Weights of a small transformer language model.
Architecture: RMSNorm after each block, rotary positions, no biases in attention or MLP, untied embeddings.
MLP neurons of a small language model. Each row is named by its layer, matrix (down: output weights) and neuron, and shows model dimensions 368-559. Each number is 128 + 32 x the weight over its row's rms, rounded and kept within 0 to 255. Numbers have three digits each. A neuron's up and down rows have the sign that makes its largest values positive.
After each neuron's rows, "fires before" lists the tokens most often just after its 100 highest values on Wikipedia text that the model never trained on.

L3.down516:085162126101128087050047135144117104159123155080132115179126133152113141098121129140177137102147133107168087126117144116107094116127148136162115096081156154153111123107123149153185166104160136117070106106127088099169114107133120092104172126164076154145104086131137151148102125088153138103061137158194148118084122201151056126101119124119133157101140167158146146124080132086070180141091142111149104109109148088098141189088079046147150166104153104143070146056077133092140069140129167130135084175210133128140168079132210144103131141070190122100119112123109129144116172172142154147
fires before: "|", "|---|---|---|\n", "|---|---|\n"

L3.down257:151144093120094108154167174094156074154133115121097099127111098154120172124122134111095091072107116147134144113111104166125140144194120184185157071142094100073142147102143124156175204124102158135081203166152121155072131099124131255111105068091138194142118122187123146088112114117134093137108093110117118118016075160108115149125162075098154143167142163095146081132155139153146137164150093137157101119178152166142171090096106154127162103074144162101157092097091121053139102139098160147143103140139151161157103152200173130058150104118150095138159077092093070130131153169152133121
fires before: "-", ",", " and", " he", "."

L3.down1135:180121087121107138119130166139048131159120120123081085134115171155131147219145133129168070098134138155175106144115097122079069182132125098187154131090147211115077099150089131144128123145151132117109063182116157118076173132087130131147167082087160144149163181161166117053076144191130088093164132118122104152162143139133155109088082118178110148105142103162193090173080126093046148116148098159076073150122125142138097145061145132128117102124064102095143130086154132159111123135153132128098136131131089118118096147147124140113136097051033096101127172086065177133147108055150090107
fires before: " |", ".", "ani", ";", " |\n"

L3.down950:175071124071124106096044061133159101136150036141105095061105088150078127112142137167138098135141117147148063127134143135141095162076129132134147103187109160081112105161110160080154128071074179096114160154126094081124068130109099115170130166197110131170166149096138096165094129117074101137129114164093104065105097128137146115139112127114152135098114181138140110176115176059126189165101090162109074100162132056134124105121140084168138076151153157147132138079118137089116149156135146093209108176113139142098159169139154118103124133097159096094096112146098154153151122121087104044
fires before: ",", ".", " and", ".\n\n", " of", " is"

L6.down217:125110140123139063101147092114154109068115093149139113134112191170178070104074150123092169144165090142147065165131174122148124120107112108084062183099125102087167132099133128118180166136162129134152154153087155076159128087110106118112146169059125127096128120135112070116137124147121106091111108166123094111112124148131147186061106094135173124120148133177129193108115109115097139120154139153185167109132137098123131123137095097092154141068089124165112181127094077158125116136146122167096057111058079128101148129156113101139150142145130123115146136120113104107073151112150084117
fires before: " |"

L6.down1317:086137121169109130114127144169090155158155174174134095120151172165131210120138155079098142166079147144104170135113178139139143101118148148144157140146144133101095118155144138064148095139133120125162180124130106142161133134108169142140120181129080120173083125071115151126087134057128152118146160102130129120176106111136132166161172139124134182056090083128120145146131170106165085138120136166101198138083135113126138159139117111168082118117111146136201109151104121091110110109194133160123103148115160084195136149120163084130113140102136132154153120093119162097095045133107110166
fires before: "19", "20", " "

L6.down803:157099122107109142112088110180132160061172137136150141034064191111176137127072116173172075121122112148073112142151124131139126116112091147098092122181141145122129135125115167117141141121147104109102116139143110130093144188120195022104100121104164113115147150125103150100170148112136082141135081146181129125111146077148138149081084137136144124148173190093178120138101105117150122165127090118140181093149105127131172084114139096112184093198088171163158149149135121103203126119123174105101181169139101125142128164075114091161097145172107172092128135120062091163100141127162175138
fires before: " ", " the", " and", " US", " UK", " French"

L6.down214:147134094141157097154159111141134138139107103115123082129137109120139155138160112125104144111166163182137133129111153135104110122110124155118155172112165128096210160141116134149124121118124134103133123036120103171096122135128080117108115101097137104115144181091134153132090107107111106133133074164096145153151099112191136173133140125124134107067118163073165109170088102104185094140138125145182155151171132130172087127162155101053191086197115168106119090101164112155105138176170126112128141131163110137190137167078070201170089119125083133106125141099138218121102144149114135115
fires before: "20", "19", " he", ",", " "

L3.down372:185146159147165153151111138119156099153160103089103170113141152178100126086108109147156103138089120063171119112146151165123162101110147143175176089098197157161143138139105101137160081130117102104162121114138111129133139163113164135122111122139118124107076146086129095053135142080183098198111190131111093165142128067137146057141132131152167172150159164108129124112086108150088156147142106169154146174123159106208148115129174039087156151123127126137136142074129143134177077149142100100093204146156129123103155180083106169166131106083131153150151166118137119139055127118175165135
fires before: " ", " —;", " ?", " The"

L6.down329:164120117147162119023136133152134180079131153096186126062097173115164136118124146134122163106077131169111091170079168129195077107193119148142061125079138107156143090126141147127156136095133137173154150077137080118092149113118165139118069131158176154108105143103151054107205051134151123057104103140114140158140105150112106193131127127186110191124162111170140169137106136137170089119196136131117136128109088120104154132090119144107103143110152181162114161131077101077104138116152137164118118143095156135155138135099055159117100074079162044176086108072116153146091167104180141181
fires before: "s", "–", ",", " to", ".", " |"

L6.down974:133124079187110145126162151154189169097160080076076075108079106197154141125116159111149095120087161095154130065095128128086158144138103106120159068099117081110152159155164134189154150114107139051152171133126104110100131128137132151148128137136096166116135138153213164128071111051137109135104120091112145100136142124107114128126137110092104152092168146128144034170110131133135176167162106102116140094080131060123038087126069194144114152133101105114194125040125145113196169097095125142130117186142114182107101138144075105214116109100124174090157127157129161136124190124108098084
fires before: " The", " It", " In", " This"

L3.down481:124076103146121150138142109168160130077074187080143183082103149139083156133137141118165109084120131129093125102075163114147133150134186106104089073113151118130153128197094153091098075116083175148151166153116165088157107139045163097135199103155160191061145156158128160129073174147156116135088174052164146168068155178148184185090133217111114108135111187105112108142142216109146119113134132137142099097114168173105121091148100108142132101103133136096154113130108124090131122119108139110131111157090114103127127162163170123145135154166141173133121149110148123077156154156154134123
fires before: ",", ".", " and", " |", "\n", ".\n\n"

L6.down1100:140138111154131063119144068126161129135118078093064139113073134017128183143100102135172170059139119138102116124119158076153133122139125161171061074112115139132119176126082123131106098087112153168079141090102118148124196147173138165121177131066062131145066164148107150203153116127154124087090106112065193100120129127146084210157127159157102139113141139101119181164139108151200111131077067124169095094120174073130116097108159149145111158171147107131116139071101119165108172083149141095110111125123132115090119143106186133126114098147111172118164166165123103112191123185093132060
fires before: " of", ",", ".", " in"

L3.down159:139054135152077159096080142180133159146120151139152130115133158119207131153206119117099157141167126141060102138141137099125174148108106178092177129202085117112117083099108166134115092109164142133133131126134118200167116114106130125139093107134164137141145112152155161102090148153146140095141163143187132121086085159124165039104092169112123131100160096131126140125120041111189151111106177115119170144166086118180170161145134166101201145115169222161161082118132169122126099191126159113105065074121142143107154130072116081118063104138123133160091097102130086166138121157127125106
fires before: " |", ",", "–", " |\n", ":", "."

L6.down796:116140158103185072129135172099111145087092140106222127114105113143158115141150095132117103078128115117100145162090116122176147157088126108114136090155128120107176109161190085127106056169144139126088140151132146108141135146133137149102054138158138158152176147144144145126129167103147155112102135120122140156166107094083130075109107094121075135128125092144176088107189113101182113131116154106100149099097151124084128169107141116140069140152093114104146106140191072102161136115109097116152109184211144122113119152105117154099119124129119217083099172165121146111152164193146128104
fires before: " the", " and", "19"

L6.down1590:194147111091119129141106120127141186166105154108146109159119146078144157164069125204102124165112104079122117156136145152149168154142172161135138132106147157143101092128103131133138122151074105128146121139156141172061109117100159169155099125112135131131137120131095149090150114102154125154143093108160188186102119139112123126142104070156142120108112101114095091086131129138123125152121072129169139094111143102121080118100080089100165147123117146111163095127130138139085165157120114133139079110106061153132100118106196087210099096112167185125089201126135091097119100050168179126
fires before: " The", " In", " He", " It", " |\n"

L3.down1113:102093111147182097142159167117126075151150230191154134103130122119115145170160119131163080210143093098135131114106114134122165125154150192052140136130043109130120185056131119171124065105166084099139128166157133135131113090138131075112153129063072096147129153090140185140211143166123091163165087168119097141161107144132139147100103158112102136113122140102161155194183104140060133198090120130093078150140189181187171079104130158160147116122112156090111098140124082151137106143131192146146161105151141163162104129189134115124147116096137153143166094131097130109128056135144155129
fires before: ":", " |", "–", " France", " Slovenia"

L6.down86:077129086164161138111158165155193101093062150110100095127098151068175155086130206157043098152158088116090164205130137090142147090123115111127141203162133111146105133126050129107147077127070166106142115151124121129129110112134126096108100157105174100142108114139149090138150136095062123107121142087142097169115122147201151202140157131217128161085089089108159120128092197140135130162155185076128109100153131117117151089133110075147102095106137132138165121125150206100129166156148081111095169146152185067147108123138123136114158154178164124128119104125148132142095211154148139139
fires before: " ", ")", " (", ","

L6.down1341:128176123099096151127089146122081165129112122140137137136104153081179127085088157173134093130101109132109097163110115120121136156140097125081123080119087112130131178129137147131122124132146091076109138141133138112163154151142149153117204174105161155143117151057148124150092142112146071086100170159142144137073077087099116112142122167124161150091067149104079127080147086128184140126114153079007097113102175136091090080121134130202137152065111147084151137074158160106179070127140129130133114087104115104116117083100130095191085115085159128193095093089081093071055126091066138112
fires before: "19", "20", "18"

L6.down498:108108110159171058137141144131101148046118170098087112101058100070178099071129165112132042113104179116101099124144092161120130152130085105149108098068109115165165142120179028142129151150148169138137151087120124080105120115164174152122203175100064185157105151137106127140138129159141175147158134100123156086159214093110149133128156196097161139131103140175151042123149142116128125061134131146083073074091132126081131120142112101099183148149162171183094159139065098135140123160064152162054120127127135137137156091103095119138136139136101100134066130102201153128057061096107113131
fires before: "25", "22", "24", "23", "26", "p"

L6.down514:098121089158155140173118143138115116124117109106143139159148081128130091068110125121129063099142134084136139130101128193103120138153114025146188076103124108181137178114077097154143158134147116150124088143055143129114132122124110140065126112114151108110144139163120108132148177122160086126098077088142183145167137158116074167107146156096101098122104208125067040207183114069168124036074149149051122095144116121097160144122145140111179103117105086143105107127041132127167117144109113122108120120186135129160094185144138115184164137116153146129179102155152126209167161093136131158
fires before: "21", "20", "22", "19", "24"

L3.down554:164165110071148101118081171097119114111161166129126116154088171170089078144108177121082160049155116098142124079180108131138073106096149127153110096159150182140164144132140141127138183194157112170157104157145117118145123138130172139148178210165155160171182142138124150119143110185106152097123116151112141131131050164113156157134121094158132120163112166104096085142182134109162093113172062188158183124110169108142195068143155131135116110095181137149152088142086117094054118129083166097151107152218125164100174108131136147151083212116110132114128119162115179105114195123147137112
fires before: " |", ".", " "

L3.down686:128086121126111070128157142128182077130164139136118093093092098190156154126122127147104128152099141192131140121159165078113074064132115151097117095150090169109113092201114191174129160132159147122155098076104172127155151175086099175133104151143143068104134145144099098106118161192135145107118115135108064189079154105145113128167179157180137192136110103206134179166086074102136153149175147162150129139178092104084100120126114087099119176124143083116167210128124117076081106095111110147103122083137149137108120099167075107117149107135129072125137127157195170102163145081116119145
fires before: " ", " |\n", " Private"

L6.down1595:134170127132144147160124114122095121139165097092131083153173140117140109113131108127124111115072140105126152138113139140137123117138106184154155114106152165141115121098180081131161107082130078086121168138162147062126067186157121086174139098069084141074121171087108145100147157121149064130156105123180073165123122156128184175159171132172191182163022172126085126132133095055121097144093089133140173115089088153090136111120200125130121131105142191164088095137167096126164151156110107177163096077123136148156135124114063202146177129118173179093064105071172121131100083069152111064
fires before: "20", "19"

L6.down142:117106155106106169128108125115153191208103135123189072129121116206119078076169137146111124103116126110108143124113094119142141138145109137096114127159130103143093116173132160166173137127122117115139143206165111058191123160079163165127164157114080109108173100154097161134118116100124099152085129119168116153147157157123131134121132172119129139150082156116105126116051096116135114118085109043160105103117177093121116152094065163107118102123174097089156166178104063141109078114123144166140167140084138173149122166157151075178160075108112151152158083130125121187116083122122169207
fires before: " He", " In", " She", " The", " It"

L3.down100:143140096055148136105175067192094141157183169160142126077189158143135123120122138127114153137116192138149145094164113094167160141096132150111179162155122101142082154162122156095095117103167210151120119104120150134147127121146148123145175137145169164129166112085156183123104074195122141174186154126129174127142154136159148180139115110113149079112129150135131090123145119112160135150149163167159161165126133151094142112115136121207130130114120152126172088161138089167176138090130102134067123096106103077133127155099110159103150056106119161091097105129108100165101169102120199131
fires before: " |", " (", ")", ".", " cm", " hectares"

L6.down115:169115113129132161083080126099095088080099100157158122098130138120116100169103085151149126068114106129115144070143181095145142129163195181126116159157163141173162099134117114123113096132125071139188157160088085102102131180138140111137137117140130120075144076160151156165123111133185063185097101163093187083100092066160157102166108127156130121165136059145153126132121141117107139154124077136094121137126113144175130102161165178190070086132116123104142082155064086120129138120127100156120183135098079106080155126092136107108111136022136131174092115118156099159147092117107144174
fires before: "19", " as", " and", ")", "\"", ","

L3.down1287:134104078156101181148066119150152116109112122113174080127138120153114105177139126130100143092119211133171100117145119160140101115092090137153123105176118096132156139126107098130112097128121135149113131165130111126111096159082111155142096110136164113149105105136161167101070149169191153163127155165128140124110086127107187208162124154166187180178135156111104063104129130153128141176168106231152133129133127099076098104157149149076131101172180191120130112232142144149054095187138172109171134078108132122158114124136044115181113102166167136201150130160088127159110099175113139120
fires before: ",", " |"

L6.down961:169126147113129181152155037131105121095091165085089133181114165167178111143038123094147145108150134151104182110093147158112115108150088118115148166112121137116180115157189144138073078126143105147150146115158097169163168104109036183135137137099148150087133154128136146155109118168135164179071174129125143138119107131163142093120133121123144133162079092104120144166062140152150064142111080117164107168081064116111131036094157135135194165144135134113137102113141185151099066092100106117161105119150121126142125078213107117186140155149075074085116155156156109140130148172146114091
fires before: ";", "\n", ",", " ", "\n\n", " and"

L6.down1380:167134099121122137130083111095154065091108174189102108128107135146134166155147108148103076087086148132092110113133169135115118106114120124125071147074166156112130148096132104093080166101170071102183167097122096078119128133130085157119118141143141163173119078093108117118133072148148113110191142135082130101133107099171172146099101158050133146148109136131163114099105135119138154130189063183094095189123103130157162146129160105121143098175146143129144131136145062182141068107127132111139120138138139171151144160152178112207138160176131151123142111119115067178094115201087117114
fires before: " "

L6.down1489:097137101156184123096099095155105092144102098110171126093187095069117148130146145111172119126097191156146102134144132110134101132139161101149125143121134119125126147079126068138115090139070102122090178123105136142131111118139065104107179150120131149155139102110144117127177136134092134169149084163188082160106085154133135170084153162120108071108067105158151144083107143127138127110110140168148112086107201114124119134109124137101136107157132184074189119127108094097183172158119045136166112138121162127114188118141159060095089119134151138111149124153150126167134143143184148112
fires before: "19", "är", ".\n\n"

L6.down90:129125135181125112108125154075097125123128123079174107181094130133158134112088147119069115163145122102097111092077123109133130066138096187140164148113109116140173128149113225135137187102131139166114170165172083193196139061144125137104123136073106108176187129161114072109186123195108137074111128172092054092113094091138085106133139144111188148092118048121082085133166146135127125078133155169116062118113156126118121135137159138106176123112182117130125161113140139147136142160143162193117117095098200109074117128112143104135133155142166085091154143092108091112151163067164115081
fires before: "22", "21", "23", "24", "03", "20"

L3.down1688:129120219198067152141131099152181140217080120146116073108147116149157162100111124138104155127102113126122129100144117157158142132077131118121163161054105131140142152131126091102145093156159167149161132151101122141188135101112089129159108107116168158118089120136191141167124084130057167060191108135101117173143114087165120174134119084129150118119106195133142129104126116126052078135118139148133216122176094093166148145189080129134126111104127101169092155110153127175174170117154094128074172121123136153189119108124157150113127106130097209127108095173117130156108165109113140054
fires before: " |", ".", "in", "ip"

L6.down1447:124143215091105145120097134115155088124092123157148068100170166144084145177131103145123135083118141102102079125158092142171171095126121164142147116159123114122130102096135121085153119194164087175133112127088200179166110157064108135172196193153158124120117107117105171191177114059086149134142120160128081122182155086066140140143088135091115145133151060167085091131158143134092153127162125153149156146202095111138152168138132115188113135148111092134182162127155152113139120115146139127128136126127077162070117146142156170105215097210156185194147212166153104139117128117121157132
fires before: " ", " the", " March", " a", " his"

L3.down76:068105126140161134182109159151098117096142200138106116087151136141140117073137125119131149104177166190147094111105143201153128161072133119091123157149188112102171120129142125155156130112143111250086116157139157151132096072129068117195126097103092117133177095166150170137140174100125152118178117160124159159104120149158132192155160169144167144121038157178144173111172097076099104112129112093111163099170070075086128139159157093157181106083078201176113063098105137136091146207136099136091153134128108124128169116181129110086130123121180115169147119092122187140114119127137132133
fires before: " |", "–", ".", " |\n", ";"

L6.down1329:082111108160142155102175094060098128119118149126120111108104169155136172185142149181131172098114136142108192105161085132179110147097189156119104118073111147144123115147157099159119194135200144072090090104133138116110217156085135116078178090138156147165112126138103129136061167178085114196120097075107087111145127080133153107159075162116093111139147176156157138115207154179158080068129163086105152160149123120100135136135127155134121105132111099142097179132154103096166123139142069123104088062130128110144083117122125157130156144082116092141119128119170089116100083191107088098
fires before: "."

L6.down1434:150117075152098138092169104086167137069085111102091107148110169143145072105123129180121156130096093086153168168074183064073179086114216133044126082111106116130131072143104143124140156189170049146138158161143116104132158077091099110125132170134111130099062162129089058176098110088149113111083162144146075177101182155126192142116151083128145165094059081167096058107099124172093099126150153130186145133149160146184101075164158081089118130125097070130051103119104059131171115085189175106133109139103147108145135114060113207120167111099128143125136171108124183182083097125181163098
fires before: "\"", " Adventure", " of"

L6.down1720:051125131181177146128108085174080097118105111118166102133180091091090179096147153187121108113141107076143082059153172152163122090150155129099118134149121115076124119119117167123109130144143051133100163145108118132161198107089091149119195094153160180160133155088133182069075105162121145128140078069125148067083091132089145138104142155092110130151108132133102132175166123105113122125105118156115118159073185104064072103154141126120110181117128169196120162124109081096092141167130148164100130156159165086133117191153162144167089178114125120124168148118123110140115094162120102110
fires before: ".", ")", " |"

L6.down173:100133134160126134166127096207107174145109094135073120154113143139171168151157151181175132140161125177118136157192132113149190147125146181075156148152160091160159076109130158152157110111088172061149132090124091089109123135162142103083108077126161107113083120090137159060127163167177157127179101092142145162137148091101082094135145058126088124152189165158174089155147093148162103131125161121140160150076082097126138097135128091194096112144076109157120111169166148156095129166087120123161084154216132076128071115121154123140121083152145144130151147109106110117170114142132134167
fires before: " ", ",", " the"

L3.down177:116102094098120122059136155123120167118041105103108052098140158185095120143140158132138146109136037111171169166122101157183163135049136154116112117124100131086130152051073108114151081101081147135112180086161139141156171170138116142136110199141142111128129141144130102129089099110113074118154133153120115171119126166130170148133128100202154126086140119147099152121129124135161134141169162120238172104113138091162111080141144171105113063214109138123121143098115140128057087116134150105195098134088164108040115107119186174158103105105183104133129097173131103174124157138144104067
fires before: " |", " |\n", ";", " Notes", " Votes"

L3.down1080:139102135105146128107100148116115141079148122165156120115141131162149110115100188124148112121154105160098165099163094149125082132118156167109074028098186139092130161112169080201102103111151164140152121149126101163105156164131125055173164184135117106089134121073104117072116098168134155097095138101119101128100126106060145140118063175101142115122162145162064149087131125142121126174153134129096180147114085095177177183144114155084131130098140104132159100160144082123145118192128109109180122092192104124065114164108160162161115105109126115129080111116094132097150107125137122108
fires before: " ", ".", "==\n", " |"

L6.down304:161102102117126173097032134131107142179115158121087120182138075116062145143140064143117114082169150155082158118131162155114158142124101155109086073119076138147134119162130094130164117171143103135149153147201112072118134121126113142112204096151083189118077143189113100078099134104137141141140005133132117115058085144138126099134179128089112115176043106130109092090137173077186104106114161219138096144165180139101152084141102150169134083165088169142131145149141146130133142114134188113125176181188118131131132088132145172087069111136127162126136144100095166164138147097070123185
fires before: "-", "==", "The", "===", "In"

L6.down84:112134121114130151119072137112123159099098111074037162149143101167123171113110104163159137137139176138141079146192140153099116143124113120165089089087179165146155132113121119078121129129193159147126140140140111098170127119174041119099168124084157127093128128092149141054071069170132125080144151166137119096149139186150125087095096171140135151084128080105151110130096149165183119161113143157120108109122135130137100178128154116159138060201089080128103157152136116126154122134116148126147092118143167071186176111161123120103174070174145084132181157121121106185143100101057124126
fires before: " ", " |", "ing", " skiing", "ind", "aud"

L6.down725:129154103130149105120148120145099112077103112082112092096072145142106082201128130166173132073210169164075128183074143181134090146159061154142131186170124099103123131141171137069114105125139085133175148072148089120151130112140146087129152142117179194150111121145092058137104169155176091144155077170120112106126116165177070151111126115116147137110104119140144103166122098137148170174090153103175088201109109170189142135134137081111112092181079131114098124123161106115088106135122074158105112138142140086137093176190158171123117134156134115163149155189174090100163140137147091148
fires before: " \"", " "

L3.down490:135127101115177140105172089070128126098121089134111120106165099139147159098121104043177101161144128174079116093157145118111115144123153153139098189175055108096110090179155099092133132180132083101092144115093174161111137127157139118074111184133132174114129150113133075121078100131128120101129141132121178094116152168185115133084141156124107041122104090131095112147147114119066096192048209090155142123098151075131102109153139143097154133120153158147176101106135140127098114148099141123144111122110138154126102122170142130110114186095182189105140095131165116158110180106134127165
fires before: " |", " |\n", ".", "0", "|"

L6.down1491:146142093141133151112152108114150121101136154147079182118111139159144100134188098116136154141190157065112129114133144189156147089081095120123145147123090145080152106119105171154119124156159134132118053114112165112086087100105097152133112103110151071082151150198191120118136114172114179162132112186127145161088163161134069087071146129146184168097145082127146163109069128080130109131107124130148144100134076165104076160161149105080178119101142149062085100100140086205116115097119121082155132113123095159136098126144084116111163146120160082132122143157110146143135191149071137099
fires before: "–", " |", ":", "20", ";"

L6.down1207:164131153116140127162172126121152123150092085129131122117095172223180178097153073166141140055123128158142076130143101125121151101143097101051127150163136170115143141056147167183093122068153129096109120087129132201136128162116108143119168110083145100113151127111103116079133114079133160085112140144110081109129060144160095127156154080126133089175166138106117098134129155177054139133215161079125098095152110139140194095128162141143215119169179116142174138087133141104138164101070145143146144110136116127108171105103109135101107127097156081158106149098113078135159139105096173159
fires before: " ", " $", " of"

L3.down1067:165080097126150104142106102180123130163138144094106116111094113122065109151183156110159131065076110170164188074184158131106082171111207152109111108101177148138113061168094063068099081139035136183133171144131140191154141161113127117163116139102187139118140100120122140171116134135152123112128104097137111183092119086136112089146158110113135143128138195125162087162139160084138104093154055146097089093113171111125184112129080066168101138112096138118150053094134059125172061080143087093138069107165147115081129197117114171129125167094156169089112100110085141122112108160101115148
fires before: ",", ".", " and", "\n", ";", " |"

L6.down1455:107191125125133120171133178058112108147100126138069077181076158198120162125078101136100145135122108093154159087064077105111166167150137167144130131145143134143078177092132175127191102161080164204112065141112137132113080146121121163068065151133125159122140054114137114126108127160148139161117165146106139111161124110146183138134091168108137167104102084135165111154148187151060090130060121143131102131150083111212109131177139131154094146109193149112145097187147184175150097114131198153108099116116155131109044069112157146081120168147063121085052111121139139120092192088157090159
fires before: ",", " |\n", " (", ":"

L6.down1665:091133160193161117179064143107095146162112198146101151090136102098082090171085158101125127182109100133167107157112101112136109147124202132177072141133107183129124107112094078179105114088076106147108188127114109134170120140150108087133173198084138119126098124110104144125174120147184135129163116109160098109158100165099161126112122135101006103085061141108105163197131135161091104135116127137127112145148094115151124116130107105119123147108102125133135141190122165113195166150134148151156135173117142090072131130149108105126127179120189165105186133142073201158146130150168139102
fires before: "4", "5", "18", "19", "24"

L3.down1500:083123125153149089096168137129115113137192111127133119136052083128125104089138137075113088200151104125107108176126097119107120187146096135156121054136076112089113131146154078149101173105073132121092158127085142149132154161139123140145120168122129164139140083127075112136083164130081095124124151161094133161109100110138126094108122107123130130110089115124125110162108150106150105192151123156130123084189114075123062082114136167108112154147104139174112130124069099152157134127124136101141168117128142129124144169081197125162145117105110160122127146183135064187127179155104109160
fires before: ",", ".", ".\n\n", "\n", " (", " |"

L6.down858:112114088119121123125122126131147081126139128126080093163130201136143092158143103097106103117153136156038155145130157141078115129124160160138128135118190166110125087159184102082119131162167170142129118100110156112154153122135086185167072203081186159151064199077097130101156122149107131141101145146115095136110143115114166064130116166117148117134138121180135198211156125113105130117140109111159142139135155048119095123124135141147074120165116126105130035158138118109085089119121070109111097190146121193151106140149144148089092101066148161119105130120100082161122117151121123093
fires before: ",", ".", " is", " and", ".\n\n", " to"

L3.down1546:118125142155212140111070127161180099142074160110182145142183114129139046153167155117117109156126181138174133129157200101073183116145175095142122064090144100108137152154166138107105057121127136129177103156126181122154081193170112113143178146131164114120150168152118190161115068086081097178147180164151145087096178141087132192131099147113148094132108161135122123081116148170057135098093102189085064129132195143098118143107067120099087166095134087165185111137091104143155158089079136171206105127101131109083095142156181145107196170100110085123135125100123059136180086131067092126
fires before: ",", ".", " with", " in", " to", ".\n\n"

L3.down1581:139159115124115117143170104137087112119119125159158126092108162130200097116146078161155152106142119088110129143122093171140151105127116174165145177108118109177089074116145084109037117100101121155156101086192122092137143178128104172117132140111137116091120141121154142105175118119121132218091089095101120068143158146117102089165104149130100128070103125129110068118178146114155149117143109138124107053156173182156156073141103126148133165124153107086185120132064122125138097122089118120092094161096148127124080155121138166119105129120121155144096084163132146148115128147165072148
fires before: "21", "22", "24", "23", "20"

L3.down16:111077116137145133145116124150137153135127190162226107206157107100174149149104207157122128140156139136102154117136129183085111087121134124151094137148177116159155131102109114122170088117132148144121110136111115110149156152124193111176055091028087063149170119117120145065111150146108107103173134088176156112166034190131085079131153139126091128111153169139105116122147127104133146096147127182135119198122169114116110118116099160171085092108123195104120120116125133151163112088102181106144101068120112168190146057140149116176044083139133189169137158139109100173154065143146134103
fires before: " |", "–", ",", " |\n", " hectares"

L3.down1242:162119216145120138177090149132145160078125164116174151144115188168164200129087167092167165174196164147122101067088117121158075091097137140159163126077164128182125148084092110114055157180084115154144142101119155152112144151126199089095111177104105117053150173112169129072116114138109127154136125088100133131151111175140108159158139152137166136161117095052163096178114138192112135108114124182080120098136160152146159137206144100075142141158164132116127090088188175145148159125099128151147181108129162155158154129116163144081143105108151102103137145143142125117100134114108118130
fires before: " ", " TBA", " —;", " PM", " +"

L3.down1312:148131115142130116137098099058123109171170155093143100146135140185108104143142161072073150138112056118152140137123121122173157150118103137108116165157133107126136062088160127144105156124125131147133102097105172161116094139108107161143087099147131165186156108138071116142139118201077126171075110090152133123175091107124124083155142128108152184122099122144151116181110114079125074165125145142107106132107092113155115147155127132151124142173156075159144105091132160156122047119172127083133103150101140105134206070193052127112115123117081106185103121125116136143176095145180125155
fires before: ":", ".", " |", "–", " |\n", ";"

L3.down1408:131175136117140122141091088064161111188095093106069097109128159216127113105209122126145115101163138142092125054113102173187103145104171135166152154104081098109073180132136139157128132140111124173088151196107111152185126140129141141158115073104058113156111123164143101130131117119122060144114116132121133156085092092106103120136126133063140116153111094183119110095113090101132095112079085144153117112119127164079170139120137112152117103105147160136133129118141192159182149130060153149137144148145109131142114074100123174101118057113156144122106164130144117129123062093079115156
fires before: "-", " -"

L6.down101:101116058085148050103090095155144181072090129107122203186140098109140095175174101115104137119081101125114188093119184136088132099152136179117150094080137114102156125168108168134127182144121160084088204149130195138114178123120124153110106119144138120118156092062162102159134156118152180153089110115174088102088111115093158133126134083145162126149109112157139132123183094086077183163115136110140141134111109065155177127140128148144137147130152138144095141162096142135133157141140087151163125160144113104149154101111149092138172123110093170101136114118121114135115153141064160130
fires before: "\n", " |", "\"", " ("